{
  "n_kv_head": 12,
  "grad_clip": 1.0,
  "batch_tokens": 262144
}
MLP neurons of a small language model. Each row is named by its layer, matrix (up: input weights) and neuron, and shows model dimensions 512-767. Each number is 128 + 32 x the weight over its row's rms, rounded and kept within 0 to 255. Numbers have three digits each.
A block is one neuron, or neurons of one layer that tend to fire together. Before each block is what it responds to, as a language model described it from the Wikipedia text at the highest values.

Noun before a title
L6.up163:079129113115131123101075116147141110102113139105091111091101117098112144116119165104149088079141162106134189092119144109106093123161110143134033095094163170120159095161138122194096115171132182183145130122075126105119170127118116150131085120148137047115142110158092125160151157106168098123118163068183166133091092081089144079174131102089167177109074137100168119104140131109125132101058137135165125139140124176127195153160139158154118065109141153200119142120141147069222131094082113156141202144119145122170086156071127123109112123128103131169107080115135164158148116193106113162125078100128115049149130090105110158170102106153183152091088117099143144171053132116076144105171124094135140112139110155121082114105147136221150099108127104176140120150129215123146182078123118
L6.up610:149142129075119075072099146127161114126185169119150074163124156156176117107159144096146147114143127163079105100126142156119165164130125103097103139083155149181170113186145162137111179154018116150060105148142108124151118154155120136141146105068125092118072118133171125166099130097143115087153128147149114114141133142080154191162076047128188169130163140143117147143100122129132071110121123126152113105119097154154134140109124144102150102164179127092155093144139112125139089145094128128120130089086105153105089142133123094102126129119104105144114151060122145158117139156146166129104120122163079119089166141171141194115111164117107115149111176086137167158119141121133154173152196109180048092115142134132105141172137110081086096169101147137170121104121101137136143142097142
L6.up753:128115104084142112064072120111128114125129086115063104143140118141144106117198172067168113093032128167162127162144140161176103110115086088086089126139116153165109135152142149089102111134126131122128162131111104119100070101181049153160161175088127109145087096186172147145070173139116122156108157115074114128109105130116138142151108066143151143176162124143123150131129074105144146144084158117138093074182081181096125192112142100133145056096160098073132102193171175114167110152078092158139161103134134119090087093083146101102151179130163076129117151177129102118085127138160147114113088143122141123115167117146130157169163148110130107146182137157129130164120170074156128127112079192179099118152091111129135163130114090069132122134073130134114113153163140148118165022112111
L6.up772:147163116193079108115106177097148103138101118111141086098192095086117146089085122092104151097080148172113140120151176082137128122065113211064122119151114156146134075128140149144106141172120158148137139182065142180088132140134115154140138134084133153110143101137111221149095077143150139116129137070167073091144166147139135122175149108137155165174158070136134118146122129100145108109208088138128134097152104092133184075128159171133131098159120194181100078148146168116126143111137129152155154149135143099183093116127141149060137121129109134169097146058143099161088132152120130127115112174137148100110138124195125168145090143159116147145128133051107115152101118157109174056198086123183075145112102102128115129149172142140099216102091193104122165128090145088119175110177121
L6.up917:186134062186165137125134177187122154139171146146124110147188124126137134128150121102110116111135172146120214081172204180092101145147068124111105141136190172085157083146121139149104138091093106171113152163080156157163145140134092130115086125107119142106142080115201188142146154145082084102080105137104154156103132104129158125120095145154171143208140072129104112123122160111072121117134138104141148103116153133119068138135109104153115081106135117153139109111109134124140074157140121182102197134082133166127155133123147087119122109054126111097145102111177111163126165149163144105091109101108161122101126181148114161098072091134089135180082193137063167200140118164164148142129166143143160124076126148126123127107184089120163176129084075177116162092142110082131122160109121
L6.up1727:111123169138097148180114180122094165141104128132195106166087042120122138131135169088141123104136140109181036096152139187056187165144163192075143140199066128069101149116137158094140120095144123197107135106163174140136132083146160164120076148198089159131146088113157153170108157160095111133128150173116139190131164113085148128162095132099099118093141176121161101124147158135126127128115061128146092131141170135147152110120153096162086109118125169182187101168127144059121178109130102090089149170141143135136144132197148162088167134159085151143087154115119088119130137142094137069147082133111126161139122140166156155154147090166105123114148122126138138116097135137137115088147147100136096123180136108149132117106203114067159116218064091161137141138120186074141106078168097
L6.up1919:129155122106129091129185124115225145135187137147125110165145095133110197178176136134092124149133087131136114115145155114057114087130080070090148154136057091103175118108151135119126106107166133094128134126168085150133157122124083143119137200200151156135173145162110142139078105195126070119104176090064136115139048143073178141125083141160149104097176144146139198152140118132104118155152105084134156142097151151145115218193147084076089097166121110167126135175158165131110110101106070162120104089161201114128106096115092131083119114159109076129126162136163179091110149172148117136109152161115126137165095144128178173152112123156165122175130099119177147137131133167068097108112104139137127070177136152182140132131111097116195118154096176197148105131141118097135111121082108
L6.up2552:130114092139128092058136186144063119072162133187108105114146127083134141123191099098107096130117143112105166093100126162122172132128115076086189171119124178061129119122157122104171122096144168112123073118053127108166191181162144091124106132083109109127176117111122196113114108133125157136104122128168140140124127137116125131171129115135137181180194127105185136124106151140075106132123097116082101155138121131136142145081121193125161162155147106092119128133095123183132129120065077154158060167123121181124149115083130091146101105186140130167042140122166076177142116147139094136077106098143144125126090132148108126164147148108090182149139086114108101133135127120138151121127130160190129154124146127108109136129083107075078151118072100191107100155117114110138155133071131

Slot before proper name
L2.up1715:176077203151140080121193162162117089131168098208096114110140099120108071144110109154158097084103139135110132159127115112128089175106113161183083150146142167136129131161123157104121176120153117112129145124159100174117079159081089097140103138067083112095142151108149136132101085107115086074133174171122137124187154170086141179095173153151202092089123097074130160141094125083088034058147182104116096142153083164104134196146155081111191177112148092132170168142189156168148130150156096150165102075149125136140106126095165190090145099141183151106091154174118116183138076094117137139144048080129163104156169143132098175171075121166152057165195163114137172122094146136077178158058123164153100128163110140129146106143133144118119124153139121143092143093156151146138098183135145

Entry and containment prepositions
L2.up1527:148155088142083163105150139021095092118153117190118087150143154142095116106118183110117147171079182081098130156143120065117200121164112151107077117093197128137108168189153130128134112127106138178170161153122095125098126170143144145131174096147141116125104091156114136129052079144098191142146099135092013141152138090145190118135131110159132131075133055161115127072086118134099115125159145199063119121147140135174123157097154151109151101125151143197139139171126117079131103149070176100143134131140144099096158145163116054080140134190106105124144082100137072133126123134128110085123088116083170104170159189127105057155104106145110132190134136120103147119145089126137125122137200126126136151120138113123105140127089195112163148098057145106051100179119132163147055109143119

Preposition "in"
L5.up667:027121102167122081114142159164097095171165126111207175117109154216093143100141124150109109145183165121132086102082194176125116115063174182075105117133083149095144191093137095117196137178134082144159110137132112082141065133131113166161186138190156136118079110153144100054124198131116166071171143058113080073086142072116180114170136072121070162149119173155126128157088126171151128198136125132173141118131099064086098113134156114080054150076094117068081148100085144111130126110144139122144147161080177178174128127111135037123076102105182131119121087143157168084145166099194234037140141124080149090136088084037177099154200103129137134180127111138066087154120179132190122114130132189098133148162122112145111123133095116097130135112116128139130141163116111073104132100105145
L5.up770:104160079177123065117138150106126143106082102080122131139122105099178123098117141187133161122136138112087161135206085106072086139108122123097118135161123159140150061147168082157095135182147136133104105090104124118126116117142149120080101084115136158177114114123111057089123162119090171156150114096122068108111105115082124155070110200092125131133106123132097129061127147109121152116078130154144097051156164085114146112107115146088157134120095158131164127087138099116182120077133151141078140167126208139132092168152084058116160130116152141126092180139110102086160073112134041119056136098174160107125097118171133108101080115133095111152100081128095185146135091120154082091121128115129098146125113129119191152160086156129118169095157166105132198193153144173127123167112168
L5.up934:130162108105145089119110142083073126092149185097093091115111106136131113146149114130131134168115137140140133104138158186166083111121110147159086119132166075179156105133168110140068178118143127089213132090100146114094137074099129130154158165161168087114063108127082109187121206172070119123084074179112092033049116138142085183168158126114119090108099135154118118147106071166100120116119195096132183126151148108134093155156111105097101114124135143188160146146105136169094112026126139122164115158173137089170137144206218149123121133088109130158153093157124157134133147201144150131078120105134059076115156080109160136118149136154106137178120153150176174113152204067121122081116042105122113126138110160074145069096104062165081138132087154173177106159113171095108112131122175
L5.up1286:193149105101145054135072150138171178118134107146127117165088121099108186141073146098107197076082131124095106116144156097126114150087216165112145135206111153160088161156182122152114086117132075138129109088144131092107137169161150136073147134147121128152102142141133168094145123114131146151182097098093113141091129121106129163079108129110161123155074142094141161065132097082101135159142131119134146086109118172130104143148146102099160092091123140136136118130113155142111092140140145213164111164200152134124103157139097048122168117082069124116111140146187181094099076125153098114135156106101180137100188126142175156146146135170158080170100054098105173145091132164063175158101088126133142128106115140126147156128182136143083134111123100104112061183167091123085155060097110
L5.up1783:081164135115074067155124089129126123122096089153047121141101111148078149135143101180116190144082085131122083083145128171061132214122120120168112146164147142120181146166161135079125136107123139092126104137141158086102100060170118129108142158114133176182099074156046081112070115135127148133194127154147195173118128147153154158129125113081110145107134102167067129082085146158143117133204138175144131145132135117141115123061104088107157145122155146187095119107175065143113109170110140148161109172085103099096096144184073111130138094183104116111136142132130070106156121126090157117074078099217123143150160125132126100109124166123147092184165107158122114150109142119108113083095158157198152121117146121109119160172099188086102112143128196172122076165129098159091097119184163
L5.up1956:121178174165066158118138064113126135124115138107123126141117195135099086184161116171199156140097110096145155148146091141086093105171163151143066173186121118122143148140101112153077135157138130158096142105119128140089091123102121087137101088131147200110140128138149142154148167121094117089138083151063122089139075120112145163157173168155127121098134120110094126062185099104062110136185101171082117115171055098117127084108143166117093122132107112106114115141145152108107114174110109125111117166141091098127113101125157124119126127122138122091168160148139122145151141080093111121140230162197164143099101070088152147132160124101144123136166141145065093185118071127158145083159155126154106090157175094130161107104189091099141101087155129132131105067139142091108182139107153
L5.up2257:086105164126098155143103123159121127117160141136133161093182210118133227110145138122101125141143135080157169076082163154165163097139126108118106164110132082128108166125085121097068142100129099104161041160147116151085152162111047132084087080046138096134139099108107102130150115161113115172157158102089151111122086135155162173184084142093118162137156087101159114041139140137149103097144083132106132149147109150108179215156099169152109162112147140128108152188088114099124104175084141160154124138172087167183099107179098111186137152128168063110186138172106163176108124133100169101104099187164155148111135129114122061145132084106153126145089139096146146112143159086130170150091213148159089095117143122159141113132132101132107111080108135122172104099133134046138159126140098
L5.up2816:131140129163143105098125173076096188170153135181066130126135086116190158101143114114135159126126109155052087130174082182140180122102060151088040148165090094117124110132110093123159080129097118092162184128145079117172141105126177112148128095154087141165141146144083114162097155166111120141123188083164115133096177147128099164066080126109124107129161166064169151089117142124130151139162118107111117125083088135082103152093091165055102105158186134100145127185113137104149096170148139094169129100124062120191136100130165050118123069114109139209161171163082106162084099137190156145119086179131093086085154166126164119117153131155167129166175159120106090150094108128073154121175122103077152046116110125177148123171068144183149159183125133123144085103112126171118111089116115

Role-noun before name
L5.up601:121156112104198165130088154163038121149127141129089068163114124175085175133187122092093131128162140148092134076088148124140140088121121135139143087157096131133052091124146143184188094140169160130120089150102109135167085126145123178130083192141103092150091096138136122092093107122096142144163171165129159143137097125129160121125160126125182098157145166087119151143141149094072077158093105098122102102100075144107183162146132122170163116120156096150149146154153146112128142082062109138138110080123129113130123092075092128082167154134118180109155136177150181181071122129120105123161113146108156016108060096093153191140167105119100126145124164134145161144146132153116140085170109132153124070212145170183124169128070085083127134131164117140112124090184112142115112173131137
L5.up981:180127085082139143192153092132138143079118125140122183188050110148080115060186043172130105149151155130128171123137177162122192099122124157155114144077098118136094148072141145162146080141135134108166117187146129136088077139126116103104077122168101134124172175148093122124164114163123124136142154142109074094136089115089160140083065079157172131109108140111143135116136142095148083111056086156130116149082138058173149116085124170126138192157072083085151174151135106166139107106200131149172058092184169114167155091145128120101174098073178098129136102155134145127101128133124172115177093137125094092151155157146117209158134133160108135144085140114158143103120140136141154166148115147130114100133126173135122136108089088129097205077075145197148152081142068145146131181131144
L5.up982:175117125153138113119132130086095116172125117157157066145103133129105111055159147120156103129128122108114169142134153176102115157132134163100086126152136115123105099132128100145175149151141167097082116150113128089105132071160070131142124101100152144143108186125199141221131094061133108142120151115139109096129123144081197116117203114130142163155143136120150144118059140093142102137070113118154103119079100127091141098116198142085208112108149115097169116053124149166066136067088120112139085115093105151156153122120132169075175124096133103125181121139120123134089110092100142129195089102117162126106202068155106130125084086089140127136099169153129118234129194104120198150128146147167094201048123148089135123163132139086125107084106100132193131104138162139074135149109114
L5.up1276:142192129125162125110119209117139113141117084152078118127085159179096130104103099091051104170145091105084061145112121146136134136119143098137147141077148089152050148156064070120138123097088153137167160107092084138117150098162111145084181121160164130145120115197164183118134048138039125117122189109138130087119163143090146114199137129154167097202126122162075122161180116122063102101155133177134097140134209196133154192153168105086148150125085123149113103153121183144142137142155100168109155090087142156121100105110130111094089124135083130095141142104186196090168106091130162138119099128166103150102115153115121155117111118111134152154094146124071181175113155102105102143151164152150137148118176103113131170127150113138104152118108157176105114055122122160099205125141124
L5.up1436:139128150096103153143150079160131145098180179178110102146112196147125156124144120116128137195117160144171122106103113099138158149128101092082098061075107108127138113050137196066174085143094066125135067142049092130130171166130138180126110157133105183116126131114180111178115103143139135144113121108204125159161091107153125159144139137148088137118103138180123115143178134185084118178098117113094103167051102146065199175089076139136151116157111092123126141129165162165136109121140178102141121128155071137149211147130160127070131178139175101081073138100135180099202139140055148153103197091103089164162122170138118109197114115113118114102151170048123114116144107140129155099142135081090156118118115169120172157189071153173053094108127146166160116183167106170094133139116110
L5.up2145:164147158140130094143101143130100138147136133041138095133120126100099144143147160154113157172100112108096152086206120111134175184162115092109098157124141112129166069170131072126232125158156074134131114138114148115132125094100130155090152068143094080151114123094169184069153112132159119121066124118118133145072065171059141136151132102128174131080126093109142146129155227133091127112083141158081103151161099132053152159084125099133189139121093122136124119113088187139142129115107111151084123136119143191113172125122141107136144147124113127129179127108155075133148145135150119040123113127152175113086104199131085137178131100113198072117126139100070184140111076104139111147117132096168173159046071076124206103184135089137187105195045133122108140149149085097130143159116123
L5.up2329:139124091149109105128091097118136142147118172157091103146159118117141131171149188208140086085131147171156184121136168129159118087086114155102128123123114136058125110085156177081162121105097087117140101090076092078141130150097097130119127138068135094133090140132147135192096102086177176116133166114164053160165064141110105154144139161137125095167132128140199146112130194102096089142128109206117144140112096119159155192136145110189113130176118145152159158111114134132165128149140114105119135095118110177169143118101127142129197160143124165052168119102143139133142110164124115180081132103126096136145115160089154117151176084177143095138146151108126079083134116152107111054187090056169059136086129187083149138019101121111092184134112140083122114089144172091126059142071131
L5.up2729:142140132157157130058117142119108129115125101137116171143114091132094136069142157154152199108064083141094092124145174095096098120154136152105158188080133142088165126160153094139160108086094223098156095148122158107149129131173153072090185060172118123112089149173066108090083130101130097104141137159075118120082138127065131127126091066132096120122123094109087066140122183104039106110083156168115110154130085107088149137168094098099181087128151120114151170132155135131180140143120072113137098112094099165150128136111153115125182124174129158114143090143133183147117084153082113111163163132105096153121111077100146118081092111064148139099119119162102108089140142180154115087087117136132113100179126074135105108094087126116128129167095141104117103081117131120102165147152156

Preposition before date/place
L6.up107:129212182086130091134084134160078199092096079136083144118124154153166096152107123110124180140109128208088109147161107182138092089121208130100110132171150164098128153107074163100089060099116147141086099111119093128123117152077046180163135156179186168126122111078117155163107126142126102133111107154130138139117121097115150105096098131093144075092200106136165085155145134173162122143116083186114170177111186082100118132083077110129113073119103100123113140097113139098113107133157108171111163187119078127158130149141174102140148158133116165123176054138082134148119187072158134091112152143132155150169136162078206151192127107191101135176107143148155100113120105156159190112135129147075119103157197095177131056104059142131102123107144101072108152133134158106139124108091064
L6.up681:164142079131142078089100092128156105129149103099103126195106162092146117091166134151125149083093082102132087123174129111099122124129043155077079134161115109146114106095038186129053161102144064118102146091132061139136162107143173157110162141144206171135091147171157118139153155096111097140181091028141125082129255134088162156094061152116120162113085097148102186119132151119124126095089118142149133129146092103089202165190169156145152097081205121155145150102150056142197079129101147136087127131060102137127117128209102153109119120083055112138093107175115078071110098089144153182114145123151141130147126144123099155104169090108141113077130155081112169179128155128087122178174088105131050142163160167157140048097135122106147121089119144120116142159141166133100169131061092
L6.up726:068206149101128166027150133179135121158108154171115080134143101138066149091108118155102095134118183148120160117115183071100162174174128108143133144105093147109114109144219115055122122115086174189165122126127143151155164123125117100151106147098175155164148135142103091140097198156161123182098140125145133147131080130199111092124121113133136109074087150145120094156090125144167134196144137145120157116065107133110130117166067182161178114106139113077178167132119116150121150101104148127132115109143126124162153155142122109082100105052047138151150119186098178143119108133083133144132197105100114134050150143073141095122126085114112153181137120092120102134055117097094101148060157123144090185159149108084098107131149139107173100046125203130160158151109119172166154166152124
L6.up940:137133116157136156106093121215187172113121143166096140103140151142047113170062118109129111118141121116100185161164164129133085132138146124104124173115152171142187005144149109121166146087121159126101156076215079139138128057159139098135145154111051141144143111142087071116139143078102108163175104131110100080152153122118117123154162175087164104139154081162105187113132107071163097136138141136135164141123137145126177100049147075158078160122109151117078186141107132126102164159086166140118140130135153164133137104167135148144127139132163090114092157139156102155135195095173128106099185100072138113145119073160091114158104110164145130115122177132193191083118159116132190113111180136098093148141116139126118138131129063146206161127112108173116123106073135085107158167117126
L6.up1340:141168184163120148148093099118103147126127161142090107174117155122160174138128165157093123151184130120090172121159127108155193079103107120096185102139130105131073167133169140140121102071166078139180042100115111103130114098095139095154095115096115043134126064152118161114110172098137143101127153190154171104169116095182136093114104082072125128132131148140141166197072155117132129136110181170122128186094088147132081136069119147115139104104166138091128147162167136121161123134163137109104133156124106159146130120129074150131162140132159123137102165128128138147124093121110047131110182088105111068143140160099115127144124109107202080119123106151076138113146090119098128087133169148072129049091100096137151163134183107158147165084110128121130129134150119116205147110148105
L6.up1542:126144135164096167094080138100149127114164066127052136077157126074139176164116118149139114131084151157127120123202140159072132169156048176104149121100120124193162121148116135161140152110062168144198083087119058086115089107160131114152135136110145091092091113154123125139052111134114103147166072125086102129128139145096154104096104136075169167150111107129101076135131147097136165089060100198189068088127117096128037095106129115095143084193101166209124100123205125108110117128104127128113141159139096099128168159163101066119129151119092195105103139133120104074111114130144140060175146099155138125151157117155169120135225159137172185154152150111110102159135129105168076088145129106108078035124136155060072156122107136118110018105186062162108123169151134119154154124084149
L6.up1880:126170108135121106103168110107104145138051119157174127107128162106173123095148096083140146134118134021121185115097117173153148077107115131147094134135119087169155141094104181098133165127122141150171100157158113114139128142153115164111123088061170145108190165131108133155165130110126143108116154121160086042139165139092089133127123122088165178085082157137161128154139102117105122128053070134108152070143134104084098128123032120112090154122119156102130146159131190115158110160176126178195114101135098144120120078150138147082115132098146099120145122113140148149149114119123145151115130063118110112151121139132122109114108051107133073173138099132074181103179071111122177127136214097150124178103129112122101131109082055082101125040127161094172122113125155046144130164102137
L6.up3018:125134143173143168071113112120193110097132128143152129143124101115103135167143214122086100191106133113114169140147128156139186101169164123110103152117202084167127130144150122061117161111126201112142070101130122139104172117153095157082130116106121128166122137144149126114086127134099126150070153161164117100129132125120124142121101079129138103133141166090119167028108093091126141086116135115128117126120097129108128108173166128093153099109151150106116172139132104178175076099137194119134161119128087150082144104202178145184091056079154181133081099129125182075130068128142196117120107108127138159126117129126136138123132103113141064102138170143140120153094168136068189142090161111107120094101181089164123136141135104162129154103141129095148102088107099045179167142104159

Biography kinship and titles
L6.up226:119118147161080123134134195098137194098188202114104123147128082148166096072199156134151145161092149149089091113071126176120203122138153205145135107125075110111188117150224134117070139180126134164097146159129107185123128141206114142133108121145111104128124149109116114108086125056156197155124128168161159106110151159055146123162158114124124122144076123145102151097147127150129148127152165134144111120104087158120086108074105046112121144113139162135161178082186089163150105121108141098063134113087114159155103098143112144114145087121142151168167135114065144122113130068180048127121148131123128177184189119149138072100135169129119060152123167138186113118115041116113101127128094073136156060150137121093126141105148153119135171141112132136113103060135112118189161183097172
L6.up403:092124170144126167151130161123126179111173125129159182126063120088153155196110156132125133154140177097126139158082048151134128111112110132118101145150089141100115128150168142167132102096086164101150131135082127136081118145199095151110131104108148139139130172172133117113148113088105146079112167098111151093101175091174191092144128157108132181088077091097119144119130128148094122130108074147091068116117151133142105090088059141147173133152213160070089076130111111147119200091109125123088157165127161149101088159184181158133141085094079143129105192116143165096139135083113137115155170113094127117201217044101113227132137161113181162167124156160098187125144075127171148108111142119146129052111118091109124190189136151145096136016117107158136149139137114171073111095141095
L6.up424:143055168137135071156114131155152142132111100107129159132070174081162075129145130089158132143081123107119132121094134143142181074161110143120118125148155153091156120121141139134091200104112185131106105135092172068156132097149114097158107101111168072107145130128085106154114130102106198085104143124088143079089140094143115129187141112098158139120112120153177163120085166132067147105149175164062151124131102144081105154147093137148089143114138173121155139120090096146151089143126150112167176149096107105143117132146106132154100144190089162180116133114106119075105104134071168111129149152074105118142122074169106143115200080086179177154112143126088140123100131089130159180149119132179144117150104103131136105138082131139109156180119107165180130109130141168080096121096128
L6.up936:117172173153103127140093134120141107137086147133090082098081203083147109114150134144164146139152097148100099127121179125156133164117171138183039079104099095170113102062124190126109148097137099083146113176130170127129141142100169137110134185107153117098119111116158086090098089098165127128047169116098122079088153090141139087160125069126079055058108103182133141125077112189134165183202175118104128180119125117093127158141138186104112149108168150083101119099120106139147161097110197052154100187151048117159095144135157102114129102187140157145141161115126149125091154075099081098105142082093143127143128157128164214120144097120056131157104140179106160058108087162110121149150148170100130137137120097176131142112183149084116154163108154096149117111120139132135123096089137
L6.up1366:097074115089173060098146191139114082114144134135122142171160136124056108115157096141157127079145123115135099105119202106183119124131165060201158130114127165112132103104046201139113130166138156104166082142138191178156124182163135122104100099136111116139133136103203174191105144122121099122118179160106148152111132110187106172148093107148107059095148104101061196113137176126158191136123101151151131113118128090090135131134154203105099126119071182105100127116162088149120089086126100113058132108156164108130075136158137158111110111095089084138111127105126110142188179132113141149176140171146083113161151204165151162164125138119108111040095115104129097140116173121109168182117136167157096115102146093137153157132126137171100101134082074109144121064082134119170120070099131
L6.up1777:071156056180102111189159173096131192183103160078102155104069100165103107095163119189137098153162100142139081142163168165106177133132161098149098124190094142113103084176164150156048181115104135119114105146127132118156099143151119147071139128157133176149194120137143105135064126162149127110137168141161172067142135120095098090153191126123139087053112106133166131079119154132117121158107167099188094125106081117120124143162138146155129104128114138064101159111105126126134142140181101142152201166094162098142160178202123135145126124138154180097112111139061056087073128100123100154135133148095082169121139129160119187202136125094122164132117135067146154143080103125125120153150086139081114150118078130145144104164205085059108160122098078171177146072114116128117080135066106
L6.up2276:108139133125099117097132150167171083162134130132082080109156059106185124127164091149104152153069132150149159062167101121144140120118082163127116096190073157094204086131091192153128095118089174114116164131124162166134082155099143145175072150071180160162190118109106182179143127119120165102093050141099092129094128104097079150154105101157152139106163107142124187165064051142126115136140140185159095128140152125153150070145133114108178106111096171121108174037129083140111142140116162163158105099101135170145144139109119135086117167159055123110124119067132125117133073147096122122138141119100090183120096125162103200135146089204167141138101133145118105129080146176081114120075108140108141140164150136073150140073091141106122197163114149139138139164152202092082095131131104
L6.up2861:136141146202125103097105102107182132102168124122148121173169144103097151104190137103114122118131139118157127091087100106197130181102131106146106203125163119119141131164142167137136093121121131111156090206066127159131077174085194212150093136129179144170057178116135170147137120129188187122091145163089119165154142107123137203131195116114081171082087093111124157087124207119120065139150121082134134124108131150104132153129180115136162213123158152136144091115105112141108119089116154099164125162111076138163154106158104106118152154105139102104124150144123091126183161156097187102130110126150070155190128130140136136156153145177170067153155142117111149150124148154139082108127069087094110129098121133077135109099106112094149234162164157111128137112113094131133155184088155

Kinship, titles and office
L2.up2847:115138147091081113145130135166155127148148163172093089155058119126148169156143150153144094146149169133132132159136139097127112127125159127082145078165132157112112094146120164098154124178154169112156126120151112178148124159067124139087113125096105150147133162092085143137095119152123142149178147144127186130093111065146065124152098137133073085099109080176089139185107111145118113145115168071141126093115149117102164101093058143137142063144101098113111085103087096139162169137134137196122124132116156141152101135172112124080149100124105160148109141125114136121063168156138136135131087088065134143100133174153094155123176110066129138142046107105071076104107180115215168109176109138152076172137126164112159098146169142098056175119160121155105138048080129137101084132161131